config = dict(
    n_layer=13,
    d_model=192,
    n_head=6,
    n_kv_head=6,
    head_dim=32,
    d_mlp=512,
    vocab_size=4096,
    activation='geglu',
    norm='layernorm',
    norm_place='pre',
    norm_eps=1e-06,
    positions='learned',
    qk_norm=True,
    attn_scale=0.177,
    bias='all',
    tie_embeddings=True,
    parallel_block=False,
    init='normal',
    init_std_qkv=0.0604,
    init_std_o=0.0118,
    init_std_up=0.0604,
    init_std_down=0.00725,
    optimizer='muon',
    lr=0.0123,
    lr_mult_qkv=0.7,
    lr_mult_down=1.5,
    beta1=0.95,
    lr_head=0.00692,
    grad_clip=1.0,
    warmup_steps=0,
    schedule='wsd',
    decay_fraction=0.578,
    decay_shape='linear',
    final_lr_fraction=0.0,
    batch_tokens=32768,
    seq_len=256,
    doc_mask=False,
    train_tokens=363800000,
    steps=11103,
    dataset='wikipedia_en',
)
MLP neurons of a small language model. Each row is named by its layer, matrix (gate and up: input weights; down: output weights) and neuron, and shows model dimensions 0-191. Each number is 128 + 24 x the weight over its row's rms, rounded and kept within 0 to 255. Numbers have three digits each. A neuron's up and down rows have the sign that makes its largest values positive.
After each neuron's rows, "fires on" lists the tokens most often at its 100 highest values on Wikipedia text that the model never trained on; "fires after" lists the tokens most often just before its 100 highest values on Wikipedia text that the model never trained on.

L5.gate314:166122106091112114147127075154104092163142174115178132109151106162135104110113137151155144163156137131120105140125125132098118160104114119112096105149165139105157088133092109155176115106121143147099087130124124131132101127141150120133117171105098163166128112139156148100140122095167111139111110125133119105106202126163137135120153120075126133131135056126127114131105167121141141120136117123130113150100105135133163167103117129126135142109126112113091153127118133139149128070132129082132157082148121150142121113143131149167178147141106172092149080133147119116112130169111128165
L5.up314:124154128140104122129160122143130159104101148147132166188152143113151142161099090074095117151132109151099103144155140145124074162142122131112100136079121142155137157141159122142104117139138127135134125127082140105188132090165151126161154092140127130133146135106122109151126119098142105134135103126170121150154076133149110126063125144142126119100115094151131099132116128128163116124136097157116171146127139141120169098150123137131136170160102123128152079118108089137120162149143083131122155127113102107110090147175139099144137094143088120149103118116184109086126153145157137093
L5.down314:152160123143154131120095137121163085160104108151129153134126082109132150152083150143165135168154117114152147143100104161123143072086162135119143110150131081153138168109108164125141143140150140149105152078134151174122132138135150121134109083166104141139132104113136105079121198088116108124145135118155098166090149120109106115165142146125091126129146137127139111145126132107157121130082086140089124151147125150157131096126175090116118114156105136118167096133118115093129114118105125080131137109118125132120158079095146128121133141129170125118118135122140128131125136178067127140
fires on: "p", " v", " dem", " bl", "f"
fires after: " the", "A", " \"", " a", " A", " ("

L6.gate264:145139125138115103114196124156118178106118177131100130139105158117156140133147105134134133148098129158171112136122175120078079150146118129128091104111139164138124106154124108157105125097095140135138153135086136117150159133118131129120126149097142110125085116178122140121121106136143139073120119137141108102106131128136163138103106136151091129129148094107111091105110145102093150123151160158097147166138110109168183097156062142106110151125131085104144184135135159124138117091128115125137118137124098114123138122187175134135146129125114142105140128102103130176095140146117085099
L6.up264:112113117149158083157124092099137144078108097123136122109117160121141121119103103142102115140164219119098095088114139198093129086126109110142133122142148140106145105100154148124143153121177180130117135140132137123100141178112135136134115137163133096121095143167133102143132153141130129124113120131131145128099172107163091152111123114133154143159141078143135129125169184133095146103111135089117103117156151119148141127122131102114125121123135121099122126081137106135114128109152137125135097124151079120147146157149131120084115110142132133088148128187138156117098128066162127113
L6.down264:121156138143137144110133134115097144143080137157120120159127131118101145099127157114122117128151128135173147109138085121100121136133122135127104113125133158180142077142140111125138094084111111149125100124106138123055151094128124141113092122125096130085161156119158136156132131160154154155140141133113178176159125156143131114176149142145094139084105148118142114139118138077118131141121119133146111100144105121112125118081106128110123189131096074140136119122138087112122149190120108160117112112124165129064104094154152126129145133166108135135105100137182124137158150127147181094
fires on: "ic", "ed", "s", "is", "at", "ar"
fires after: " Y", " N", " T", " P", " H", " m"

L3.gate208:101094092120106137096106124169113116151114147148123120148093141125114138096119157141111142101114131178132117117155102123083141117127112161085168132114154039093124120118116155156133203142142121130105115108164096149121133153148144147136129134169118108168099151074127137117095119154155177170097110134131120103097148111130110115139146138134113125138121107166146138115127102095131110125174118183113131137142140132158111170132088146103120081095078139124101166156141097144112114114130111118158146136146109142116133123150152138125128117133096122108175095152163131136118142141168120095
L3.up208:102154134124102135124115141177127178086097105170142115154118115144134100094091136127088120095083143154127131123160138093105089146142107138129138163162115146124134111134119155143100144144087076108118099132113131141150115130132176112197121131129130101107131122105144126122133107093104154134111090096159093152178111091155101152122138109131104116148144113184126105094154106150109155185104120109182133126104147107166139158150110097169116109123108106118111138127137129132121108133117144136114164151123130120157128172133100150123086116104121130174106122123091163116135145179123134092
L3.down208:162119091135123116092112100086162144127130124125111087134100134093165149112162109125120109097116136158152118113135149087141107132141180148142119116122110134138112102128136126123137074152131136117141130130128176128119128135125137168104132146119155098151135108147129133105120136101131121112103153158125142143175143094168126114122101166134050119072129139176148141097140149085103102150127147135135159118099138069123107113118084179106136138135138164141141126116158133137106096129108124086106161120158122151098111150107132095088141144165112113124179159151178139107174141139103175105
fires on: " that", " the", ":", " this", " least", " same"
fires after: " of", " on", " in", " at", " from", " by"

L5.gate273:112109160073101120180113136146171120124120151177135144138094144130142137145124118116161148126131120161133105109122123170151125117120109131151097147144130123138064120141160123076127100117113129122109142124169106151113108121150148131128140178147167077116107078068130139118102154105133094138104120142155153166138191173098092150124126156142137150110136104121119105120196137134092067105118101173114158126126100121108134109115104127143120123135157146099122118127095126135144123112123111131110138152152113090140200136120161136137125131088107135087100142102121111119142112116117120094
L5.up273:130148115121132153127083115107180141108102134142122105119140103176120137121101144130127163155078169136121163089116123119156120132119136100145138121168094143174142143144100179113136131093097131153167118102170134115122100155109115169096136104152130134107136113127153121165117116153122115109111074168107123120131138129177101118129117124081151119125117143102144115135161086153090108105107102133117145134105174140156136103149110105153117126155098129135148120086094132123154145113151136128134126121148157106097185086080138116095131128137090132153058128097100136139139153092179149119
L5.down273:147116121137121115130094112122194114152118153140133120145166096134134130120112142078164148107123096148154106102170112151090145087186112119165138111121162130115146131091128101155131107115101098117175127106133093085111141103143095148083101114153126094137120148081153086144156120114128123153150132139101130095160148183112084131113162145116149099117139129100126145122110144102078131081138154168151120161133121152113181114157130136129112125164121106098161142155153108137140105137152116127138119124142135116125134104189168127116102113126181108088157107103119137146161130147133134126
fires on: " ", " (", "197"
fires after: " ", ",", "born", " March", " January"

L6.gate391:071109151158112169124123124115103128106100123136100129103075126155160103167156123167134118102113114103123126167120154171122165165145080142137112152147127119156170130123117100129114120107080116138116129137119127143135094152066160131132079119141127099147101148125121132156154102140091128106125159122159137137111184119097121130098142125124171115116114177123140107094152099149147188134111110139100137120146093121139145148185114131122098131147147120140145108161156140119095114087116142108160178178112139105116124103138163153100154111114155134121149111099113110163142168112131152137
L6.up391:122150122167149112130104154157092138093101096129150113114138098145118138134114143117086100159156109129148137151106123120106068151122073121101117190153144129099158107152104137115133135108152152086145174135113135108156130122128108095091148108156159124098123136176138112165135126179140132081087104113133162141144132134127157121114123133113133126113150106111093117130124095169070144147122168127158122108141094113174136148136129092143138132130161051144151144142129140098126102139171147123131109120104128139073135131094136147163135134139114140122147133096158131148082166117089146117
L6.down391:110138130187095135111121130104150156123124131110059102140168112181150098128153170101171110131135151125170084143129151138133102087152155139158197086136152132096128185122146132091137151152153133125101129129149141172114108134136114094105113105124141136128110159142101144116112130089105091099106132119111140118114151166133129114109077105163105136176125126138135127142112134143132120091073160115131138105174128124114126120090166089079125158124141107111139145101138130137131169155140102133128104111142118150119149148141118129124157151108111150088138109129162123114102106127162106086
fires on: "ick", "at", "ed", "ag", "ap", "ak"
fires after: " N", " P", "P", " qu", " n", "N"

L3.gate271:148085113126125121101158106130148146098146168151136143151140168168126120141162093112103144143118184143137153135133133121144127138156086110111147129079126135114065127167080143139127136157124137145108125159164149137125092154119138143141135136128070153080164130111121145143126123125144118152129125179156105139098146143178155122077137098104138140130121127155109092113132116108130103112139115125121178111149097164079143121119181131117169105088110113065137086146118096147134103156107138070107105136134136152151158109160132115141130118117110124115146121155087090100122111143110129154
L3.up271:130173115145144135139118102180117112146127096139104108124139140110157133186137084090125137133069077116093154154133162118164141115140110115089136145123118147098101138114107111144111159111154125144146119138130115123079108113157122106085115096135109095144149137175157160115133100127111073107134144186129133120137129139160129128107180103132119139112143109124121115125155114122181145145090132174178120109122121137138111148139142183096101149143118095113120121111132112123149140109129086114153104131171188096134097136152101146116123128161174132086123168118139139146141155158123102148
L3.down271:132137110138105156110131140115168100127135159134108118148172093132148141147112107102120097136123129124111119131186144147115121144094156104151135091120066106129128143142099115127172109105133138141162115104133107094118151144139148122139177142116118117138143106109099139129149126129145124179121150133114093083103151067156148089111134116145170134103124088075147135129142142134164145138116124091147116125159092146116147083180134131115124153148137118122107104116087102072168169097146132141088110151126138124159138113100187127173121151107103127102121128146102122098134089191154124129
fires on: "d", "v", "p", "m"
fires after: " (", "A", " \"", " I"

L6.gate396:129151115180142159153125151109114143120142173102148122141154105145084149092126098095136103107173139112139126119071153095088117161135096172149104109139135131068157123136110095153140100150132139148141146163165139145128112119102131128149135124150078125067152120110119127145128124099142127108119126128137136105120138129094180164172117152080140121077140133140141129118118178137123135153135100162142102163089110092107137152135133126133125147145146126135181165167106106123163148126118132104089122082089136101130128104134159154119126101142169130129135140072089125128100150111127110140
L6.up396:121124145090111086140127105142147121142129147120129139110150129159126126128085131141127152140081157110104126125111108107119097102104141125135159134114147188140113113098153150189121128077156114108107116104111134144130122139126134101155108133182162125153146144101109098129104112073085128133132064117118134108110150163147128141159110107162137104098157128117151149133088100161107132081167145151112087126137152149101178131138124120130166185112141141118151137139121161144120115165151118107113077078178104100096112125103137165071137127110112152150101115129156120142139114113156155143
L6.down396:133140150151098118101112112129069132116061153133153132138117145074135149176140113122161110130138154123100149140098159141120128116134192168136158113117166139147178176131124113135121116130156122104122128099113120118148108110146134108175145146077127139092119121148153095146114136089129131115092118097089193100110176108144152140131142110128138143110113082096149153086139139113155127133122156140138109157110146131148104141099123124119150137099145106125099125123102166061129161117117127111111098145125107113124122140113163128167127103125110140148134087114145150155091182148113164157
fires on: " of", "ro", "ra", "p", "m", "om"
fires after: " Car", " G", " g", "C", " I"

L6.gate416:114153117143146154141123118142108106089105174157145103123099090126161137088144103104103112115094135145125138128094134119135122131100102107117154123132144143118155136157152156106109137073112159108128112128073125153169117081139138120108127110188138128136154095107156105118150121115090186136113126131138121153126197103117123096145150124134115130153137162179093149136117131116139067126108147138087114110134160150146152113119114122132068160092135118114152151127135128121114099162126133116115114128142112098149121068141185106162199091138143140138153131126111139109150114121116117170
L6.up416:133163148117138087135112098087099130120112127144151126156122142132075117118110122127134103105082128125142117156113136143138125157150112132166122115164131082111111114155143121121100175089147118164129127113115144131104139086102142101100117141126183080150161138150138114144115159095087090104118155134118183122161178149140080130104134119136120136136121195097115115162138128103155148154105150107121155119097129132135145165131093081116129153123128080117125133131109091148115153128122129114113136187113143131103137132155118141174150158183126156118141116141187096151128102110098134087
L6.down416:122099164100108112151123136149168175125151124158128089103144048113147116129140178124090118155104142102153156148098150133091153117124137077105129135067128147105171138121127175118121083150102132120117117128139128090097132154131109169108132130137141112150154138122147101135126125114126127101125098107081106142117140155108063132148123136120114122149139136106126185105088113140112130086101111124160116147147132106117122131125091176183095134131138122161116125132140140126138120154153167107133141124123153123169103114093114141128101145162128159105179141148178112143177145136140140137
fires on: "ent", "ust", "al", "ap", "ount", "ad"
fires after: " p", " P", " m", "p", " G"

L10.gate122:127123119122101144162108125104124124109132143092116130152106126154125121073128153127098139144155064095150062120082084117080147144173114127101123132114149104138168116187104121073166138152090126129131125168135135123182137136142125145133102138116132078098147122142125078116143117153093108195136136127143142118072128114137125126145109143114122135143139098127180126125112115109164146127160090127120109119159123098105113139141148133176109151144149140116120120135097142118135132119076145109106164116140146119105130147125139116149152118136105148095154170126114164168128145098176131097
L10.up122:097164165121150157111155129172136161118083107133156128134117077146167086129136140128126164150147100114140084153102109127134179105135117105110126137120143117158136121090109120113210159138124099135117111144108154095155148137181114132128085120153145108118143125121123105100130126162099137132143088096102149102127148173131098096161153132154127152168118092113150114129122088111137139116138124140103103110111152117152165145108124131124133146121116116144142139151103138126168146122106095093119142095127162150132142140145154102125104090181109122135114069124108129139133180104166089085
L10.down122:136076141158102110152104151140136154119117111138132161115126095142126112109128106175111150135128133153143100120087132159136138095143121153119189080120124150125168121142120088156147143120111144147112131132142159128172113119136142140136138103163158102155170125137108086120105126104127144141099090122099109143100098139147132125113113140178043136148120130102107135108110121114141139118135155159141090163095169152080124090116127127118097147135109142164081069098156146162165140111136119113181138144147114127131179113124102118158119149148109171116126119127095134150072123114141105130
fires on: " (", "–", " ", " \""
fires after: " |", "3", " mm", "6", " a", " /"

L4.gate249:147101166131116133205148082138137145131138105141151102102096085107114161127162137140062148124118127104133178129171108143145102090089122161130106113105124101125137133100137135153140134125074130110112131133115117107171159109182149138144100114131142173151145183157125105100118113129155121095104131133170121119156139096130116113144166121130131153101131148113113107089125109120102086110166124143165148134087113129095103161139147090149113095126122101141128160182145121145138120129118126149103109125140127153116119120150141107125141109116098127145133102196129110164094163129127169146
L4.up249:083085131156134096134119151135192120115134114088102153109085085159108136169184126140142121118143126173093108091153141105105112096142153149125121128178142130111136143124144129142147131120153173165110163159172106139122114145149125173121155153143120159120129128128140113134144123126135117128121089144180131175121117134128150148158130107107076123133096153149140101125116084126167136162155145119109145151123126109149108087101073141125145133149095103145107116131104146111097131117150146156127134084147130128113100083156120112142123167138103152063140110117120108122179124117113116085
L4.down249:117139119098103137142140112139196107080148127107143101116122112121157093138139121136133119075094140112076120104168149131156142120097126098116127127144145085128119128120129093123142156110118112179114124149153159146132112107116114101175095190133136134127130106134152119131107134087124130117111151116162141170169129109132116150164145122128135121139138134142162141126146109115113126199085163121110116148096141120095092137135120075129125117094121155161090128181117113131135145141112137148159105092127085142103122156148094145116159127083101132155159115112144095175140146151074177112
fires on: "7", "8", "6", "9"
fires after: " ", "–"

L4.gate420:120087143097091112104122123150121189082145185149114123152169137140115162141157120109134128125134114091133104121085115111098131132102133158146099118046148175149084127114126137126062171134125123160079166128114116112097095130145153141160132132186101119129139125113101110118120120120122137145126112130131098134126171123116172145106144153116143130081093129121172117096083131127125149168131122142111104150158161112165143128121153108120120128143141130109112159140083116121132096140108112163164133125102124144164113121128116130127182125123115117078113097141110135161109141164149140119
L4.up420:087139122151145133163107129119120146141122128098116103121119103121155083150142093112140123119104151107109110182123097095101107103107156126121140152124174163154088178115135131143154106094100122118114107152124107102127096152124139161119155192167112145143132159091122080162121145149145144141130165113127117117126146103103121138100163162104114134110139099112134129095121115090114133124118139114116131123129087138194139149159140127156151155118157120138160145149124128068157128135111157144141098112177123125070129109087133113140127174100137127172118086127132171103087088139121097107
L4.down420:114173166103087145152119118061168086116133116176114154125126118156091117082125130132100127119114154147120142146113152113122171141125122104094128181158087132099138140105113161109128128122151156054128138100108128140130152134106077123169126163126124098110121143174123152149087124154125120125111136085119080090175129153150126109110128092105092137143142115148091123178097144128114153094177117149146150147138154110108132112103109097133101103098162134115137128134133117145137143161133121156128118173146131127114127147124158107156092160117153120121136114157111117131171088123145127136
fires on: "n", "m", "d", "en", "v", "un"
fires after: " g", "E", " Che", " I", " G", "O"

L10.gate116:130125127157179144179140195117116173149141140116102154112158091117101134144073168136073159095128151137117150126123143118129125132108089152131137129104132104168158137185113126122100090135144137137110131125093150136128163111137107153113087164137138091145116116108099100144151085139129116151152099175114150141121142112095147096090118116145163139115110114065103072149137150122134119100154162131151116071141134119127129149125144105146099144085142124125129106181137116109113110126138114128107100146153122118151097168132113120164131151114106095118147118146150174130132145128113090147
L10.up116:083129117131131113132181121120102171136104124130119171122133136149159131137138094128147141158129161132148149106146108096093135134134139130116143123092125121187133083169157110120157099108156091108059089113119124121188120154125130158139129131137114132175148117122169106101098128106138111101123149115081095126130145098119154156153165140136102189149102102134153126113114132142112145133111161155141139111154152108163111146132160114079109116107107141122137097147106135163121108137149130128119095060165153154133129128123141113142138090120115099081161083118112098124126173108102125098
L10.down116:120128138153132120087141152185114131139104114094128146134100123116134136106123077121097141143133125152174141083136126140137117131126139117128102093128143138149143130122135156163125143121131104171137162094103139123144163130085119131091144103128148149140167104109109129097111090141164142161183103125121116140125167124094133148105159122119092137136135087125106126111156153167128090145136195117136145152104132083168149111103131092185147127122120122099167125130127146137164134127089058129100089118155122095122133147123135146180098137152096114114090114131145122165141145112105142057
fires on: "–", " ", "202", "-", " (", "201"
fires after: "0", "1", " |", "2", "–", "3"

L8.gate356:116126088120108151141121200099127090115096144127144134090156112138129137141144096125150116164124130124101140135143150111136097115110152093124135114156099095112134128114136153100151103150115129157096147099069107136137112134144138127091103130113134146101126100107141128164111140079125159127102091151102109133094119106118120111131128174111147159119106124118137066118106150116139125160149157153128139118174172126136146111121081097149111095116136123166147194104088126144125109145082170112113120131150156114149107088139157156115101105111099115113162151073103140129133150085161167093
L8.up356:116159091159118108103134130158121144139094115120096133101132106178113109117139134128172149132123114129106124120152129107088125050130097111148099147152135118081095040112117139127104102113174150115112110109164132147096120146147124107124136154131143081141145121077134094143168106143107141169137144149135145111132097125110131157106114133130117121141107153082162093124138130087154096146130157110090157128161147126109141141132137109115153119153117123100126142138104086157144128124142152148140123134141134170132172105146121121119126111183143144081090172099140120118131118176107132076
L8.down356:105134139145082166132117109088157105111125084160095182113137104132117147145130132080128108146120133116139155164146143108149154136180132111133161155126102121118147108094131172149122159114142128128106075150188125103120176154095146131154120130105140127089140122178156163119082164101140144138137103089110124131140099100116148109110104173147160161168127147101144182138150135125144111115101111127180146168118098109113108107109107127120103140127125132113130090111130098113132114137122104121143142102065151139173120112141103110108099140124150138154119093131146124121168140127114125078
fires on: " ", "ill", "es", "ol"
fires after: "born", ",", " January", " in", " Tenn", " sk"

L3.gate259:112149159108139109151090135122154123121135103089130141104131101167171150153146137120150128140135147196151113116133155135117134140166124169086110113139161118122122140143161130167142145155148094149135177181132144096108131123102140126094147154087149119144142143083157147151127140158131119124136157184111090135124131117126120130107142080137139139157145124112202097114117117175100077105159094093119117122094122144131129127122099137172110103137102083143128102134117090143128125149099142101148145121139100132131113080145087098131126130128137127132176092081132162149114120148093096149
L3.up259:157072147089092147183144152117144126141144100152098115077151113153117118157122089145154100098132179156091110065135127119099114091152172159129139112120129150136114100119111096124128148112150106173157128096146114117146124128147091109147118165139140173125126164130146135099149142160126124119101142096142140145097112144104139163123187151121071118137125135110115158131125133105147105121148113136102156107132124123137117116163104143133146115133118139155104085145094093117118125124142149172126141133132131162147147091126133100167149103134109123085136114173098107159154190144172130132
L3.down259:110116123105113128114116119118089147123130157139123137082112109132128124072105119103144151170111167143103120138127112111147112131127098131078132118137101124129120105154134157108125133082126121097166119193170145106140188101119130124098130124130172102123146120115127128139144106198118114121159146119157148069149144160135118141169127115146214141142139088159152083107126160134098118124164142111137119096154154097126160115140118131152114119156127108163086150105147094144133147140144161136122097110145137143142109132131162096150137131094117111106133046126120143140104133165114129121
fires on: " –", "–", " +", "+", " —", "."
fires after: " |", "1", "6", "3"

L8.gate56:118091129116156133192131136113158151111130132103166093135130094149100162142151125134139169134147151119130144135119116118069112130146137118140130152149138149091111076112108095128136192174145107102110109142113113114160162115152115158092135139133147196140143116156125101076153113110153078100137129103150101142085136107145103123122138112133135114090130124117105144132098141070120153101107103123131109108130126118135168161133106127115162120137133154115104125153114138137130085114164138150108175178165125132094125165130134118135150111087117110114081150141131098146167088126102146167
L8.up56:145092093140126112133136087109096110130120144112195134118166106165101114089204106156122147130151142125142108163138148158110136142114144123129157159102160120136141098083095138123143140148057147106105123109099094150133117138139130117117149171113095118115110130107153138112135121139133077085118112146095092142105137135123147138151135147110130136097137136104168111165101190100159134118112145104139156145121149162134082119173094074115166117133171104115100140135121099131090159117163162110143120140107125141136108193142127160150141124133138133142126114147132104126117141098113120137
L8.down56:130132143137148149114121126172131159110128125125141144132131144112121125145152152127108162125108148141107134130145114121150142097162136107115103118131132078153093115130112071118114126097136141143108124116149122155118146082133149110123112139167121159115129106142168134108122092162168141139136127155135154160082150119131117159124138091112087085126120126124141142145116143095088091141100129089136138121105103139159108179134087086129119118161154073134100142090105144134111149124145057187153108173138138112088147167167160131126114129123151100128121168206128123147106118167116093170
fires on: " ", "9", "1", "22", ":", "30"
fires after: " ", " on", "On"

L3.gate84:143178157162103108215148117132175124144105124140095129090122121128108129117155108100084161083090116113124100131122144094167112101167130116171146111095141154118133097126122113105115182098094125158102127139125110122151110110143134090155105168131124084119116160107132145111149122097153115121147124141156114111108108174131123130171129130173113128107147175117126134115162156114105105166093129143149139108099147086149120123103146177127167092175118111137113101142132128080152167139125116119110113080110134115107127122151134127139132108108102119127129111168149125173132114138138130162
L3.up84:131167127137099131215147169135147153146125136092108126086110170089130118144149145103114131090129109133185100115158127123172107122116143139189169113099123141116099128094118129136148160119058125104147104137124129131133146108137137130122153158138089083130099133137147124128146137126150142129129137151148103125159137129161105136136114111137081133116132182138132131115133151131108132145070136136153105130116156099135131100100150152144098074130103118149122118105125145143109152086184105100137094067108140153104132096193149111142120135118120117158161138133126129147174126145131131138
L3.down84:167120136100091125115124072134088145107103130117138128117151114111148168136110098137142127113140090136055153120147115109152159116124135067121124121096101134188104154156144138129175150091124129140112137140126139120151136134125144121108118106097146182121109072118112150138145165126161144091131149104137085122118113111173070130108106171123131148131131153134160099072130141174139111130137139107152126121073100107085111110157143165144117116137137107131088155136153110111122169162085136123137152143100104177135122162101151114155141153133125097128143138155148127147127151125127127153
fires on: " ", "4", "1", "3", " |", "7"
fires after: " ", " |"

L10.gate366:096107097094132101151106102115168118141156165161146107113142141081095126147110131132197143118142145119115115120130095104105121105106150130148155129131134112154152116145133114181099139137092115150109131147135190155167157171132140137120133103113165070128142126125096162132093104145096159109126143129159142159124120074120114112119092112108120153128098149100128157186154092134111068148132167155114107152126112127118180169128144146103125120124133118133107149162147141133113130108152085094101129116180138110149119119079108154117132085133137115138122108110141133103125136117178131110
L10.up366:141113112120153188149106143166115138113107169125130146154144139105169105117136117082124128135129154157120126098108076101098122126170143149093132164164129134116142126121080102154167087082150112124121115136150124134161133114104122127141190153166155141151089162128162165120115118135105136099136145106151133077128140159120110159073113159105117137125109137136139105146133110153104111150118111162126145128126101107138120157149122144116114112097088121146158153163125128117152092115121175101160099145194120158096101109105091095113123128085123113134083165140107115142121139116127085117
L10.down366:101123165089160122105139149116135095121112109139115148123178110135127113146135104103158176103138158110136144155135143109162139092107163152091133143114092138125138061139122142137109108165126146134135099096148162096129161140177097101124128114136097146125139077163155103133115161094149164110101148190129150112076112124154123097130096120118145162129168134155120163115098120141155118153100183102125112102069120155149143141134112157147118149138114138118123093140150142138128134089064157103145140125114106141120097137119148158109139112145137116132146122094156183100119115113139112114
fires on: " the", " comp", "pl"
fires after: " at", " to", " in", " was", " U"

L10.gate145:155129123150103149113111154127156096114098125163134096128100130144102119122143142107143165159120151151154085101157104150138131092166122123152223111104109110127137195136115105114142173100125106107126140132127155131108149130122096104096122121157093137069114086105162133145154111113113102165111119118112139116133129112094111111158116141157103132117099133100124117134134148123123102132139114145149148123165126143090118097154093149134110121109136126106188169146115112134124164083172173162116100111105183132138158140147095122119092123122120158094153090117103137088134106145142127106
L10.up145:132125130116107163164143125158120120122131137086117148128112096152128087129157109163110101140137084146087122143159167162125131127094134115169122124090108145114148124140116125156110117116152146158136077093155136102135155131134125120169144089124127140110161140148119144129097090145120146126092091133078170120132137126157166154100122113109151152111116098122148181062105156149121107085127118145109154145090147096138128145167158156115135104128131137143105179135080137156156114146170177120153092133125098153081175093160157151138145100117112135143109104098110136121140130103126150114
L10.down145:118095109121136106080125070139125109121108168148163139153120123122088145121110101140140104114135130158099081158093106107133127081114133072169132136118114128137106109153121120153091139162157149088146124144175082112136123141180136104125169117115144125139111117158122127136085121130151138174122128131103091154127159101100130107132145192118121152155174142112139142103175151137098135098107128123132151170125113126113135124145145102115167128089140133143143174083154132128099151115097153111084130141180124132134155116111114168110132132185103131135136131108129151112165150097119119092
fires on: " ", " (", "is"
fires after: "born", ","

L8.gate442:143081151118108163110118164092070119120135183163127136130085121150155103082119170137141124120121130155108157186154125148106168132133097144106108117107136165177124130181116152138122141131129112136103160068136137110101133153133123138147132115137114097155124184071135157105150136112135132143133159132156127145126096164141075108105089141087132169103148125156110140129126106137105133107084087140176116128135126135103124099134143127164089129097130127113131156122153164141145124146140154109120159141150112125108101135153098124116167117120115162142179169141128127135161108118111143143
L8.up442:135125101110114175118121106184130128110128142129120140142100080153128165175055129101065110121089116141126112142102158120115174155172150108122132141128161126098127129127139140152109135103088137127124128097112126122174164135144126105131142142147140131183119149160088149146135132108146139118165123145154113107132140101146110116115164170135103124121090125158142135098119156072139139106128116141121140138119113092157094142158153126134069099158111125126134100081154144096121136108120126124145124123156139105120136085120114105108080110139191127141149185137079112124141152115144154154
L8.down442:123132124118140108168098133121104117128100145142152158085105143095138120075147115097127141146153115142145147142103116127152092135094143091112150121124155099156127129191115130117114144101107170118118111112134089114089136134155084121171132107145122113130098171143112074108152137138130124106138130157090113147128144131106162108119107123130124100130137134135106094148159130111092143109124107120129135179161105137109139112145169154158134189098117163117123096172085121125152129141102153152145148131161116144122157101126187124092076168149150136093143107123184095102124151155112162167
fires on: "C", "c", "T", "t", "m"
fires after: " \"", " (", ".", "==", "==\n", ".\n\n"

L5.gate108:142148080123159125179155126129135109125073183128131156148143112148116132150179146115111097177097124174111140098123096124115112142158102173098112131114127083144146122139165162155117144114092129101097145118110138108091128120150101101094127101107140151150117139129127134139145141114122106166131110131084138129154141117160191116123168074177077100102077100128111121163132148124125078147135126129124155128120114132119166129084096077114104128112101152114090137138108134138140101130175144127153134126179154131096140097132116110125114133109129111134121146136121137131083168130123136133
L5.up108:120128122137158160091129121129125174136103122090145098149119101130101131120137149106107126126112104134123108090162116129065077151112122076123070161119173148132108141149118122111098105096120136126171111121117095184112144134058119157122149129177127112110163132189137119147167147145107118158138100127152141141162128107119135144152131114153113117154104162139132100113109168142163163113111127094138155093130143110141119152169154175112119123126112126134111152118105102119159170142120110110127120148130162073115148120158095158150152125128132147123155120092162118115129099154148092163
L5.down108:109114140112146119138149154116107069126178135116093127120107127147122157148152099161144149144123082184109139130153141159183162121093156143130130131087103146122109108118152150104151107150128164147098133087139127113141104163098126086117117100160134112140147122117103134125128178134097168097160121154124118129122138125154128103128123146149059148163114083124141143098090144123093130101133071162175114134091117136135073142132102094160142154148135115158134100096123113133157171150106126131170129092174119140107106139108105118173128120122131101161125142167135126107114115122128115116
fires on: "d", "m", "c", "tt", "f", "nd"
fires after: " (", ".", "/", " h", "2", " \""

L8.gate286:135135117091157123135141096129126145093123124145177096182134116132147110130139114092134120136106142122105121191153097061122134111146166133154166111148164122124103135171139102161140129140083173140078146102115083162146110167123096142143099162179145118072158118150165178127156100149081105139100139129126127138112156102110149112130159128132079144091128141144110120109126159145122131112145124116150132177137130108106123140138160154160123145123104124156123176112135132134097110131141145134126092114144154129141138110127085157151064128107131100108109115154105134132122113133105159119
L8.up286:115111124106128126147085141082111130158112137139158103146096121117148103117165109153089126147161172145119144124130124096131087128148129110124113138161141081093174121122142137126131146107113118138102119119145098094105094087152101142102151141117113148151194121158102124141139121112172116097118096144100158152132175118138130095135152125097078143127113152124149143114143120081159110122125099113128169092118111127130185164092120111127124152111094075137122155151115158119159129133142153164105103140089079074114151153154100105137127108127144130156093084119102129114138139130181141113
L8.down286:108127142098145186099139204149169134145101182108146128115137134153159107103131126140132165145118069156110145097140121129123172136125131138100147126067121140139138085164127126102135120149127112149103115114099116117159109108109107130140150120100120075107158118111129142145089136139088144113133127081117101144086131137218096098137146176101094127125149147088154125126156119140159129157116110098123163107117145134113128137148130099125140135162119155128153168145115082115102142115175123144144158110114136143126122179104092124130112146140103123129092148124114130148122132114094134144
fires on: " ", " the"
fires after: ",", " in", " since", " October", " December", ":"